Weights of a small GPT-style language model, trained from scratch on English Wikipedia.
Training: a variant of Adam for these matrices, 141M tokens, 8576 steps.
MLP neurons of a small language model. Each row is named by its layer, matrix (up: input weights; down: output weights) and neuron, and shows model dimensions 80-175. Each number is 50 + 15 x the weight over its row's rms, rounded and kept within 0 to 99.
Before each neuron's rows, "fires after" lists the tokens most often just before its 100 highest values on Wikipedia text that the model never trained on.

fires after: " the", " a", " of", "|"
L3.up256:44 61 41 54 40 45 57 28 47 49 48 52 40 37 54 78 40 20 50 71 36 72 62 58 50 50 43 45 58 22 70 38 34 39 19 37 52 68 64 74 54 37 49 42 45 66 59 61 44 65 47 52 46 53 65 49 29 52 61 71 77 58 46 54 60 54 67 65 39 28 44 51 50 31 48 53 63 77 44 63 62 55 36 43 18 70 73 58 65 47 44 64 65 70 43 49
L3.down256:48 49 44 43 67 60 41 40 62 47 69 73 60 49 57 42 22 70 39 35 19 48 45 37 60 27 43 67 49 58 41 65 54 64 48 24 58 61 72 52 46 75 64 66 44 31 46 49 43 58 63 66 72 42 49 50 60 43 36 54 37 30 40 51 51 47 57 51 44 49 71 68 88 55 66 63 43 24 48 54 60 35 42 38 63 61 63 52 83 60 30 61 39 75 71 41

fires after: "\\", "{", "b", " +", " ", "}"
L3.up472:53 56 42 39 41 61 29 63 52 47 56 32 75 37 22 61 70 30 76 69 55 76 59 36 32 30 63 53 28 40 55 67 77 26 58 62 66 54 24 03 49 41 60 53 36 51 55 46 47 30 70 37 25 47 52 38 51 44 26 57 52 67 46 40 36 38 67 30 34 55 74 69 63 00 64 24 37 64 55 63 77 57 28 65 49 56 37 52 70 69 50 34 55 25 40 38
L3.down472:41 35 29 44 66 35 28 53 33 46 32 35 25 46 64 41 56 43 62 86 59 38 32 36 60 64 56 59 41 84 54 56 62 45 45 84 70 74 46 78 57 54 61 39 65 46 71 21 54 61 57 23 61 33 94 57 60 55 53 56 42 48 27 47 60 49 38 26 22 46 22 74 41 51 38 55 54 73 31 33 31 61 44 49 48 67 95 47 43 34 66 42 61 58 50 25

fires after: ",", " and"
L3.up857:73 61 50 58 21 35 31 81 59 44 49 60 58 59 49 47 38 69 39 45 32 62 59 42 24 38 44 33 40 83 67 55 50 54 55 48 23 36 62 57 17 69 45 69 36 83 42 76 60 76 55 15 41 61 41 55 53 25 36 52 73 41 71 37 72 44 52 54 37 43 69 36 59 61 46 43 18 49 59 45 27 30 62 35 57 43 44 68 45 31 44 59 47 48 37 65
L3.down857:29 57 44 59 54 65 85 45 60 55 67 52 57 35 30 66 63 37 55 58 52 53 71 80 33 50 50 54 40 63 48 52 49 55 31 41 36 91 43 29 45 43 39 59 24 61 45 50 33 46 74 55 40 25 45 24 47 46 63 62 58 54 58 85 35 59 62 43 51 43 57 60 54 49 48 31 82 44 55 45 66 61 52 70 27 54 34 60 42 48 60 37 63 57 69 34

fires after: " |", ".", ":", " 0"
L3.up1011:39 40 49 50 49 53 54 64 54 53 70 59 63 27 59 48 33 51 07 43 56 32 66 64 25 61 36 25 46 57 44 54 46 78 15 65 23 39 38 42 57 55 46 68 69 60 67 58 55 21 45 69 63 47 54 55 60 60 52 42 60 56 57 42 49 79 42 47 49 65 39 93 21 60 47 25 64 55 74 62 49 34 35 68 37 66 49 62 43 71 61 43 60 69 53 61
L3.down1011:71 50 72 60 57 40 60 57 53 20 68 50 43 63 32 37 25 44 74 57 51 56 26 64 25 45 57 47 53 38 54 53 32 68 55 77 10 36 51 48 42 47 66 53 49 50 71 57 42 47 48 46 47 46 42 53 43 64 62 28 69 44 31 43 45 55 35 39 12 49 19 58 47 44 36 44 49 69 62 55 45 75 55 55 55 43 61 62 35 59 69 41 33 78 37 43

fires after: " ", " 0", " |", " 1", " 2", " 5"
L3.up971:56 57 36 50 31 21 23 71 86 67 48 32 61 69 28 72 62 36 42 68 58 75 61 52 25 51 70 27 46 37 67 49 40 67 41 69 45 46 37 45 59 34 47 86 63 58 50 65 41 48 51 49 26 42 43 32 41 56 57 59 51 49 39 47 18 69 31 35 27 40 42 83 39 54 58 70 77 98 55 50 33 48 51 46 34 36 31 26 63 81 70 42 78 42 36 54
L3.down971:52 29 57 63 48 45 65 46 47 41 48 44 66 41 46 51 64 65 24 29 29 41 37 49 66 65 63 60 75 48 60 45 48 30 65 48 60 65 54 53 47 73 49 27 53 63 55 36 80 61 58 39 77 86 68 66 44 66 39 44 50 53 52 61 70 40 28 55 64 47 36 35 68 50 19 41 39 58 67 49 37 70 60 23 58 63 75 48 37 39 40 74 43 52 48 28

fires after: "\n"
L3.up504:33 45 13 37 19 76 73 57 62 38 57 64 88 72 42 53 56 18 41 37 33 32 46 55 49 61 58 55 40 69 56 67 56 55 52 61 44 28 54 56 66 60 45 35 67 56 50 39 41 53 69 31 38 39 47 67 56 46 63 72 40 40 56 61 50 21 58 51 41 25 45 82 51 63 39 54 42 61 25 54 47 46 50 42 57 50 66 68 55 88 61 74 72 54 46 60
L3.down504:45 51 72 32 43 48 60 35 39 81 49 46 66 22 56 36 73 70 82 35 64 49 41 64 75 34 49 57 56 56 39 23 46 70 78 82 60 19 40 35 43 49 64 62 50 42 53 42 32 10 32 55 60 43 27 50 51 50 66 51 10 52 64 56 43 41 40 41 46 32 60 59 30 55 32 49 57 69 49 33 44 74 32 42 74 52 55 68 52 62 24 70 70 39 45 50

fires after: "\n", " "
L3.up900:59 56 47 27 40 48 36 49 69 45 67 56 32 39 26 59 46 51 62 27 60 71 48 24 42 27 70 51 35 52 66 25 57 44 24 53 56 49 50 46 62 39 55 82 64 38 52 84 41 33 33 26 26 46 58 35 78 22 69 46 28 58 58 45 39 57 55 50 13 58 67 44 61 41 34 73 68 90 48 21 66 70 68 39 41 41 21 52 50 62 32 75 71 40 54 76
L3.down900:87 82 30 50 50 43 71 46 65 67 59 59 55 41 43 49 37 53 28 61 53 41 36 46 39 62 41 47 27 62 59 38 48 49 29 22 49 27 45 24 40 60 61 69 66 23 26 68 53 69 61 63 34 30 46 56 61 63 48 51 56 47 56 46 56 66 17 42 36 45 35 51 48 48 32 51 38 98 62 29 52 69 51 55 75 29 66 69 71 53 52 33 45 58 53 57

fires after: "\n", "."
L3.up876:42 75 32 38 42 68 34 34 54 37 42 60 69 29 54 49 34 39 38 38 65 62 68 27 39 48 56 77 30 52 74 30 72 27 73 39 55 25 56 36 60 67 50 75 25 49 58 76 97 49 61 24 53 58 57 40 27 13 51 60 33 66 61 39 64 34 62 63 72 49 55 38 51 27 51 64 41 72 34 41 75 57 71 62 43 46 58 42 85 41 38 60 53 23 28 53
L3.down876:82 40 68 71 52 32 37 40 69 27 38 39 33 30 47 44 67 45 29 45 74 38 66 57 46 54 63 37 57 40 37 52 41 26 57 69 51 44 21 35 65 29 47 21 40 41 55 65 53 73 36 46 46 52 68 27 26 45 31 31 31 42 61 62 53 51 23 47 26 84 41 54 47 27 39 72 57 62 48 26 64 69 65 33 51 54 57 32 57 28 82 55 37 24 60 37

fires after: "c", "p", "th"
L3.up538:63 64 64 76 60 50 30 67 54 68 55 57 39 49 55 42 33 60 40 75 47 62 51 68 52 60 21 56 53 41 75 46 66 56 28 45 80 57 52 58 42 59 45 66 50 45 43 42 52 64 71 55 31 54 42 26 15 38 76 56 55 46 43 43 64 64 59 44 57 44 44 58 63 46 63 40 72 74 61 32 54 39 40 59 67 52 50 36 31 51 45 36 59 53 61 51
L3.down538:37 54 45 58 59 45 53 33 34 36 68 70 61 59 35 55 56 45 65 51 53 36 51 59 22 40 36 46 41 46 56 41 51 57 66 33 51 54 48 37 60 29 64 54 47 36 43 33 47 65 53 49 67 40 33 50 78 38 39 33 57 35 61 50 60 17 62 54 53 43 56 73 40 33 68 46 53 69 72 62 62 59 37 35 53 73 86 39 51 54 82 54 35 53 33 24

fires after: " ", " |", " 1", " place", " 7"
L3.up1002:21 44 54 49 65 43 39 67 37 54 26 38 59 40 54 61 61 42 45 42 84 50 34 62 53 54 51 52 51 21 41 37 51 64 25 66 59 65 50 55 78 30 48 52 45 40 64 42 46 29 43 65 54 47 46 40 39 66 89 73 47 49 48 85 52 45 69 41 50 84 20 84 61 52 54 16 42 64 72 66 54 30 44 57 84 65 61 58 42 45 67 85 80 49 49 76
L3.down1002:42 49 62 55 39 46 68 52 48 65 81 28 58 31 39 61 72 88 58 43 44 62 50 65 46 34 41 42 38 75 46 36 35 78 45 52 20 77 56 43 50 53 54 46 60 37 58 36 35 39 74 41 43 43 45 32 82 74 87 69 43 48 50 68 74 62 46 43 59 36 30 40 26 45 46 49 74 43 56 47 39 66 55 25 50 46 21 62 66 47 68 58 39 28 60 37

fires after: " the", " a", "s"
L3.up351:39 49 57 50 02 63 37 70 74 20 42 44 55 48 46 38 47 37 71 63 32 41 62 67 49 36 49 55 52 60 99 51 63 53 50 46 63 46 57 57 42 57 49 39 42 72 32 47 34 14 51 28 30 50 39 53 48 63 59 59 44 71 36 30 25 48 68 51 73 58 30 58 49 30 46 78 62 57 38 67 57 40 32 45 29 26 57 29 56 74 54 61 47 55 69 57
L3.down351:67 62 71 39 47 46 37 33 64 37 55 24 66 40 63 18 44 67 37 66 47 68 53 60 68 54 51 06 53 39 64 51 62 79 39 71 74 58 48 64 50 50 53 35 42 34 56 54 29 40 37 34 57 55 44 29 65 72 65 48 58 19 41 37 43 45 50 68 36 57 51 55 62 44 60 33 52 60 70 48 29 19 33 33 63 34 50 53 62 53 41 70 69 28 21 80

fires after: "\n", "ic"
L3.up795:80 33 46 46 40 68 61 38 29 51 63 61 83 72 33 52 63 47 54 34 28 38 64 40 40 23 34 61 52 75 44 37 79 55 55 50 27 63 39 36 53 50 50 50 43 48 55 63 71 35 77 49 43 26 47 65 75 53 32 32 47 79 64 39 75 20 58 84 53 51 58 72 21 61 31 59 32 48 39 57 31 46 45 54 46 53 60 25 70 44 39 57 69 50 26 40
L3.down795:65 57 49 43 52 53 65 55 62 61 48 29 64 63 33 63 64 58 74 53 57 74 50 53 52 61 42 52 37 54 57 44 80 55 02 48 40 26 59 50 67 41 55 55 21 12 81 53 64 44 67 35 13 49 28 68 27 67 70 45 62 55 56 38 37 49 67 49 65 44 57 58 35 57 51 16 52 57 71 40 52 68 37 19 73 44 34 71 51 50 45 41 59 30 41 46

fires after: " |", " ", " the", "Japanese"
L3.up718:33 50 48 56 47 65 46 41 37 31 48 67 54 51 29 67 37 18 58 41 66 58 80 64 65 22 41 38 44 31 44 53 19 48 30 47 82 43 42 34 53 37 46 59 38 99 41 53 69 53 57 67 52 28 35 51 38 50 58 57 47 72 48 35 39 43 50 57 49 56 42 50 40 40 43 51 60 86 80 79 15 35 82 60 45 38 65 37 75 29 43 56 69 64 31 35
L3.down718:54 50 41 51 51 51 59 28 32 24 59 70 43 38 41 63 51 53 40 46 50 61 81 51 60 58 39 56 41 51 61 46 13 47 55 36 70 37 55 64 31 61 33 52 46 91 44 70 70 67 59 55 46 51 55 52 36 45 37 32 69 63 44 45 68 73 38 43 72 51 37 52 51 30 53 59 33 68 47 99 37 49 67 45 62 43 61 53 55 39 31 30 73 54 50 40

fires after: "\n", "|", " Lo", " Con"
L3.up993:50 46 22 54 34 64 53 36 52 59 41 48 80 52 32 86 46 20 19 50 69 58 59 25 09 48 26 55 37 69 51 46 52 77 39 47 43 53 40 51 68 70 48 72 36 57 73 61 57 19 65 51 61 45 59 62 48 29 50 46 41 34 61 45 35 62 50 31 28 62 44 62 36 36 39 76 49 55 53 44 38 38 32 44 35 37 38 63 35 64 54 37 67 40 20 58
L3.down993:59 33 77 59 40 22 60 58 47 44 64 56 31 45 69 31 43 52 45 42 36 58 57 26 50 18 55 51 56 63 50 40 39 68 34 42 40 28 34 63 52 42 52 52 41 47 64 38 53 57 35 43 42 50 39 46 46 21 65 54 35 47 41 70 74 55 36 89 39 32 66 36 83 40 43 37 64 29 62 36 76 51 57 56 65 43 41 44 63 40 51 43 40 58 34 47

fires after: "|", " S", "-"
L3.up461:57 78 63 32 40 68 43 31 36 37 29 78 75 37 48 61 27 35 47 25 59 37 53 35 27 31 38 87 49 31 49 64 25 69 59 47 44 42 52 37 31 65 47 51 36 56 50 76 69 57 27 39 59 53 69 56 54 48 66 88 21 51 76 26 46 22 47 52 53 42 62 52 25 54 40 53 56 60 49 50 60 55 56 66 27 45 70 77 24 56 44 89 46 16 56 84
L3.down461:58 66 56 85 23 22 35 48 68 62 44 39 28 50 49 54 61 55 82 68 54 37 60 79 34 35 77 50 33 65 48 57 81 46 49 43 41 28 64 51 74 45 66 67 43 53 53 18 52 39 49 50 54 26 42 49 33 32 29 32 67 51 41 48 68 60 36 62 72 51 57 46 72 50 46 76 69 57 57 24 65 40 56 24 46 61 33 45 65 49 40 27 40 84 71 13

fires after: ",", " and", ";", " |", "|"
L3.up190:59 52 50 72 33 40 33 52 49 32 36 32 50 64 35 49 49 27 70 24 50 63 68 42 60 07 26 48 33 40 66 57 55 70 68 54 41 51 65 37 47 36 56 61 16 51 36 68 40 65 59 22 42 60 44 56 47 26 52 68 32 53 53 35 67 45 70 59 39 41 51 62 47 48 50 50 28 66 58 60 62 60 25 58 42 52 36 66 16 54 62 80 44 74 50 51
L3.down190:69 33 44 60 63 40 57 31 48 53 65 50 27 41 61 65 23 50 41 68 63 74 61 65 16 52 62 50 39 47 58 19 42 33 68 54 61 46 30 36 33 65 50 35 82 56 55 68 23 62 21 76 37 38 85 32 49 54 55 62 69 32 55 37 32 38 35 54 44 78 59 60 43 51 38 75 52 57 27 43 52 64 68 58 33 68 55 33 60 95 50 23 78 36 49 35

fires after: "\n", " di", " "
L3.up964:19 66 61 43 13 56 64 45 51 41 38 45 75 64 36 55 63 38 49 37 47 56 53 34 46 38 61 67 19 48 42 47 75 66 36 51 49 56 56 43 53 33 52 68 57 53 35 64 48 43 50 46 30 81 49 55 40 40 64 48 38 60 34 36 72 36 49 44 50 25 62 39 52 34 44 67 42 78 41 28 61 62 46 26 42 73 47 28 57 28 30 87 62 63 60 60
L3.down964:20 38 50 55 53 40 59 58 64 37 40 63 67 65 64 38 76 46 45 56 51 31 26 38 36 30 69 64 59 22 66 41 32 60 61 43 52 46 56 64 51 23 53 60 44 50 62 46 41 30 35 46 21 61 65 37 56 49 66 54 58 13 33 33 41 52 76 38 66 79 63 28 56 01 47 47 53 37 47 36 23 53 70 56 26 81 24 49 62 54 42 71 78 59 58 54

fires after: " |", "-", "|", ";", "ri"
L3.up562:60 64 40 42 41 51 73 33 43 49 27 38 68 39 48 78 46 49 68 42 86 77 46 54 06 54 31 46 41 57 56 41 44 43 38 56 51 57 29 58 49 61 49 46 36 65 54 30 29 55 57 31 52 73 52 54 52 49 52 18 31 59 48 45 56 67 64 45 74 72 64 49 41 46 61 44 51 59 48 54 36 20 36 54 62 00 52 50 46 53 61 30 70 30 54 64
L3.down562:61 57 76 39 54 51 63 54 69 28 71 30 61 53 38 45 13 31 77 73 80 50 49 50 43 53 63 29 67 49 45 40 40 46 56 41 74 60 43 50 48 63 48 64 59 44 81 68 57 79 60 58 54 64 43 36 42 40 41 41 26 73 28 44 26 56 49 61 72 29 52 58 27 53 56 45 56 39 74 60 28 53 66 57 41 46 52 76 32 48 56 26 64 27 44 62

fires after: " "
L3.up979:75 32 44 35 28 52 31 48 55 45 64 47 36 35 36 49 63 35 62 44 70 64 66 34 23 21 71 41 35 48 87 32 60 48 32 64 59 55 48 39 53 25 48 59 57 46 51 67 53 56 31 61 42 57 32 41 50 58 05 44 44 57 49 64 59 44 48 53 27 41 80 50 36 38 10 57 59 86 48 43 31 23 39 67 41 59 46 37 78 40 67 67 85 56 71 63
L3.down979:60 57 48 49 45 53 62 77 55 09 66 60 44 52 52 49 42 42 66 64 74 39 44 82 71 49 69 63 57 36 74 57 53 56 79 22 56 34 76 85 62 63 67 47 48 44 44 57 33 49 71 55 51 41 37 48 38 18 23 46 41 38 43 59 27 49 50 68 48 65 64 72 63 27 43 73 28 21 49 52 49 39 65 51 34 61 37 59 53 40 49 37 43 53 48 36

fires after: " \"", "\n", " ("
L3.up753:41 33 46 44 38 33 46 61 64 62 41 60 64 58 38 47 57 29 78 27 56 51 64 66 60 47 50 86 33 60 57 64 62 54 64 51 54 50 56 57 60 20 40 25 46 40 51 38 25 55 45 56 46 25 68 45 21 49 64 80 55 68 51 75 48 27 41 53 57 56 40 93 62 14 32 39 45 59 42 37 39 32 45 59 65 12 59 55 61 71 59 57 68 62 49 51
L3.down753:54 34 63 55 58 33 85 44 82 76 56 65 35 38 31 57 55 25 40 64 61 39 43 29 79 33 63 40 61 70 59 36 59 46 60 47 40 31 44 69 53 41 53 53 22 30 51 78 51 67 52 49 48 66 26 55 45 37 36 65 42 43 47 35 89 54 49 50 56 35 77 37 60 74 52 54 60 45 45 52 38 56 48 57 54 90 29 65 67 71 24 63 80 40 51 52

fires after: ".", "\n", "|", ","
L3.up60:67 61 66 44 37 24 61 51 35 71 55 58 43 79 37 32 56 55 30 49 40 77 65 54 34 32 38 69 39 65 78 43 53 51 69 45 36 53 57 69 74 64 44 68 78 46 40 54 66 76 53 46 43 72 62 47 44 33 49 41 40 47 62 03 68 37 45 33 49 43 46 54 39 61 61 66 44 85 42 23 31 26 59 57 51 67 70 26 23 26 46 56 68 23 82 67
L3.down60:40 37 64 55 55 48 50 81 50 66 28 62 83 43 37 39 26 63 26 61 61 51 64 55 42 80 57 45 47 52 29 24 19 57 50 43 50 56 48 37 37 32 51 45 66 47 57 73 72 57 43 65 64 52 58 42 44 61 30 40 41 50 23 45 36 53 19 55 45 61 42 34 60 61 32 31 86 79 69 61 44 56 54 39 54 56 23 49 48 45 60 43 57 43 40 46

fires after: "\n", ".", " Party", " Year", "y", " and"
L3.up6:57 42 45 52 14 44 18 55 53 47 37 60 58 43 72 42 56 43 38 33 43 41 69 53 63 23 61 58 38 60 71 44 79 53 68 63 52 68 61 47 74 74 40 37 71 35 52 50 87 88 47 53 33 71 56 33 35 38 40 75 29 55 63 52 48 50 43 45 44 36 71 68 28 39 40 37 35 70 46 11 35 43 51 49 40 60 83 27 48 30 47 63 57 54 38 67
L3.down6:25 41 56 47 38 73 72 34 52 45 44 39 36 23 62 40 45 63 46 59 47 64 39 40 25 59 43 51 64 56 24 79 58 40 65 54 63 37 67 51 45 25 46 34 44 44 55 92 29 98 31 32 70 56 35 62 62 44 66 42 66 61 46 38 42 32 13 50 45 50 43 54 33 38 47 75 52 31 94 63 73 53 64 49 62 54 47 71 59 63 56 33 38 33 42 65

fires after: " |", " ", " La", "|", " Con"
L3.up565:34 69 55 43 51 62 32 27 41 65 45 50 67 52 46 42 67 46 42 50 54 47 69 31 29 26 23 21 32 21 51 70 40 63 16 75 71 53 31 26 60 39 49 65 43 66 62 78 58 14 61 42 60 49 20 47 44 37 68 63 12 80 73 47 53 44 62 40 33 86 52 68 43 56 52 57 41 50 77 77 58 56 47 67 41 48 48 43 34 65 28 61 51 31 33 69
L3.down565:63 25 44 38 75 32 61 39 59 66 50 27 17 19 40 45 16 59 20 46 59 47 64 54 43 30 32 42 49 72 24 60 33 61 42 66 48 46 32 73 47 55 36 40 89 50 62 66 32 83 59 55 58 44 61 52 61 49 73 58 69 15 32 57 76 55 48 79 41 32 52 26 50 56 08 46 39 40 49 64 62 35 48 51 73 54 28 64 54 69 40 72 33 54 53 76

fires after: "p", "c", "s", " B", " Ch"
L3.up671:57 44 41 35 60 44 42 61 75 26 82 70 25 65 46 58 54 28 55 45 43 58 48 55 39 49 81 35 68 52 45 75 59 58 44 43 70 62 38 57 55 21 53 48 44 58 23 48 52 41 60 65 56 58 28 57 17 47 37 41 74 34 65 41 43 29 56 64 56 27 55 56 83 34 35 33 55 49 72 67 37 74 59 87 77 66 28 52 66 66 51 38 55 40 29 62
L3.down671:40 55 78 62 44 76 68 53 28 30 59 48 38 52 41 52 87 62 64 39 65 62 46 38 83 08 54 66 41 58 62 71 45 40 52 54 52 73 30 52 67 52 60 54 37 45 43 30 53 51 66 47 58 52 59 65 66 48 48 31 52 92 36 62 91 66 52 40 50 50 50 61 40 68 64 27 42 63 49 41 53 33 41 33 48 39 47 45 44 46 63 25 59 27 49 37

fires after: "\n", "History", "ation"
L3.up677:70 78 42 20 36 62 75 39 53 34 81 66 58 37 26 61 40 58 63 40 84 55 61 26 50 70 79 77 50 20 52 54 37 45 33 61 22 49 45 43 48 49 44 51 53 46 31 48 60 62 35 34 66 43 67 50 58 17 42 30 62 66 57 51 46 12 42 62 70 41 38 53 54 33 18 34 45 86 68 44 45 66 38 62 74 42 19 79 77 61 58 73 64 55 44 61
L3.down677:85 43 27 56 28 59 50 47 64 54 42 61 64 58 37 35 62 69 44 58 80 49 51 47 54 60 71 26 37 43 52 39 38 60 47 43 52 40 45 29 75 37 51 26 54 22 34 56 34 42 80 60 32 27 61 54 80 31 45 42 46 64 48 60 44 62 54 59 57 58 43 63 32 34 16 47 65 77 40 35 47 43 55 29 87 39 18 77 84 31 46 28 12 67 41 27

fires after: " the", " of", "m", "n", " South"
L3.up820:51 60 19 43 45 68 63 54 77 28 70 40 60 41 51 63 47 25 70 60 51 59 45 44 45 39 90 69 59 38 70 61 76 46 64 21 51 34 44 55 48 38 58 62 41 49 29 62 57 81 58 49 77 51 65 52 36 32 62 71 48 46 57 23 33 27 55 76 64 32 51 49 72 13 64 31 64 58 41 27 52 73 70 70 28 65 60 57 41 57 68 52 65 70 37 40
L3.down820:51 34 36 62 41 36 70 74 25 26 54 42 17 74 57 41 60 35 31 62 51 63 74 42 60 70 82 48 60 20 61 68 52 38 39 41 82 34 41 69 26 59 43 43 68 37 52 48 29 56 51 48 94 60 41 45 43 45 28 35 57 64 41 40 70 43 43 40 58 57 23 62 68 53 41 46 45 01 55 75 89 71 44 45 49 60 68 67 67 52 59 57 28 49 22 40

fires after: ".", ",", "s", " of"
L3.up915:80 31 55 38 51 39 31 38 79 38 81 48 34 53 48 61 46 48 75 78 49 55 48 61 37 64 67 45 54 49 61 38 81 67 53 63 57 48 50 66 38 42 63 37 92 54 59 53 49 68 46 65 44 33 42 24 76 46 38 60 48 26 38 54 31 41 54 37 13 60 53 45 71 26 60 37 30 87 34 27 36 41 26 25 59 66 62 56 68 33 21 75 38 26 57 42
L3.down915:40 66 52 45 60 45 65 32 43 55 57 53 56 48 52 17 75 75 48 51 62 16 42 39 52 50 37 22 27 57 56 56 71 64 08 42 68 43 89 69 52 82 62 29 54 27 65 63 39 40 63 56 41 56 64 54 73 62 32 58 65 69 56 20 27 32 54 35 63 40 46 34 37 35 26 39 47 40 80 60 40 26 30 55 36 55 77 59 49 61 32 47 54 50 15 58

fires after: " |", "|", " the", " a", "."
L3.up646:45 50 57 72 48 41 46 41 48 60 44 61 31 29 58 47 34 61 37 58 62 44 67 49 29 45 19 24 42 55 64 48 56 41 26 51 39 58 23 23 41 62 55 68 66 66 58 54 48 46 57 30 38 48 45 42 67 55 97 67 58 50 58 52 57 46 44 51 31 40 41 49 44 77 61 28 53 64 62 60 77 38 70 57 50 23 53 70 41 79 63 62 30 56 61 49
L3.down646:62 72 36 30 89 50 24 23 70 26 26 44 42 57 39 61 17 47 63 54 40 54 63 40 61 71 31 48 37 08 59 36 68 53 73 59 63 51 62 54 65 38 52 62 45 33 61 50 54 06 58 49 39 61 57 56 32 57 52 63 62 31 57 44 25 55 39 59 71 27 65 46 35 80 59 66 25 46 55 75 38 45 37 41 26 43 58 51 73 57 56 59 45 31 51 44

fires after: "|", " |", "\n", ".", "-"
L3.up367:33 45 44 58 20 53 72 40 42 54 33 53 64 61 28 66 38 46 39 30 70 46 65 46 30 47 24 48 49 52 48 40 53 62 32 44 48 54 29 47 57 59 53 62 96 62 47 49 60 34 24 62 40 38 71 58 33 46 55 51 53 51 51 43 73 68 56 49 62 41 36 82 21 58 44 43 42 73 50 58 49 41 36 41 65 32 66 55 56 38 55 62 81 55 32 50
L3.down367:49 48 44 56 46 35 53 41 45 10 62 65 48 75 41 34 11 61 73 50 28 69 55 52 21 74 45 47 33 33 49 56 38 58 40 36 71 60 38 42 47 62 66 43 90 52 57 34 50 39 14 51 33 34 59 44 29 43 33 54 61 22 27 26 64 49 30 50 42 78 76 39 39 77 63 55 69 61 30 71 49 57 52 38 58 68 42 62 56 55 50 71 44 74 34 43

fires after: "\n", " |", ".", "-", "|"
L3.up525:27 60 38 47 62 37 29 51 75 41 48 61 64 55 29 52 48 55 54 36 45 57 47 39 44 62 35 22 45 27 55 67 62 63 32 52 30 62 45 09 34 56 48 83 53 49 63 49 55 46 60 58 55 66 50 56 32 53 47 46 35 60 75 43 49 40 45 35 54 35 41 55 32 79 52 65 51 76 80 54 59 61 63 59 33 62 68 52 55 29 59 71 50 16 70 53
L3.down525:43 39 78 51 27 79 29 42 46 41 51 48 40 45 49 47 51 49 62 11 56 72 47 49 55 52 51 36 45 28 43 47 60 71 42 48 38 61 61 72 62 58 26 28 39 62 66 43 53 51 37 51 66 69 41 54 22 17 39 40 51 49 52 59 35 36 75 50 69 31 26 56 60 53 55 59 73 37 50 39 68 66 32 66 33 59 34 52 48 53 52 38 48 47 65 32

fires after: ",", " in", "|", " and", "In"
L3.up211:36 47 43 51 42 51 47 44 33 46 43 57 47 46 40 33 46 50 18 29 71 47 85 36 60 22 29 44 39 49 38 39 61 60 63 65 56 61 50 52 56 55 44 34 58 57 22 76 51 34 41 59 34 51 46 66 63 30 46 63 41 64 73 82 51 44 68 53 53 57 43 84 51 76 62 55 35 45 79 74 46 43 50 67 42 48 64 52 46 44 53 35 56 45 63 24
L3.down211:60 63 50 66 20 35 37 40 48 29 47 20 42 25 31 49 54 31 58 62 47 37 49 44 66 43 65 57 47 59 57 57 45 60 64 56 82 45 71 29 44 53 64 61 38 53 59 50 55 56 42 81 39 61 58 41 42 37 39 74 50 49 45 60 36 53 38 65 32 60 43 44 58 51 48 65 54 81 79 60 66 52 43 61 61 46 58 33 72 37 43 38 95 64 51 44

fires after: "\n", "==", "===", " (", " \""
L3.up664:42 32 62 61 61 54 71 35 67 58 47 47 68 53 59 49 64 53 17 41 53 53 61 42 61 60 35 51 17 39 30 20 85 93 67 45 51 33 37 60 51 67 61 44 57 59 62 79 43 46 28 37 67 29 62 70 56 42 51 70 53 55 60 50 39 59 63 52 44 51 42 66 60 54 44 60 37 52 46 38 40 37 61 37 35 60 48 24 46 73 62 93 59 55 52 48
L3.down664:62 11 34 49 58 33 34 65 38 56 43 30 33 34 39 47 66 69 31 49 39 53 37 51 36 37 45 58 48 40 41 26 55 57 50 35 46 54 24 58 49 59 58 45 59 47 54 30 38 59 49 65 46 42 70 49 38 70 54 62 25 75 44 54 40 71 50 78 53 32 67 32 42 64 48 41 41 82 45 56 36 20 65 55 90 48 48 30 46 28 64 68 31 45 45 52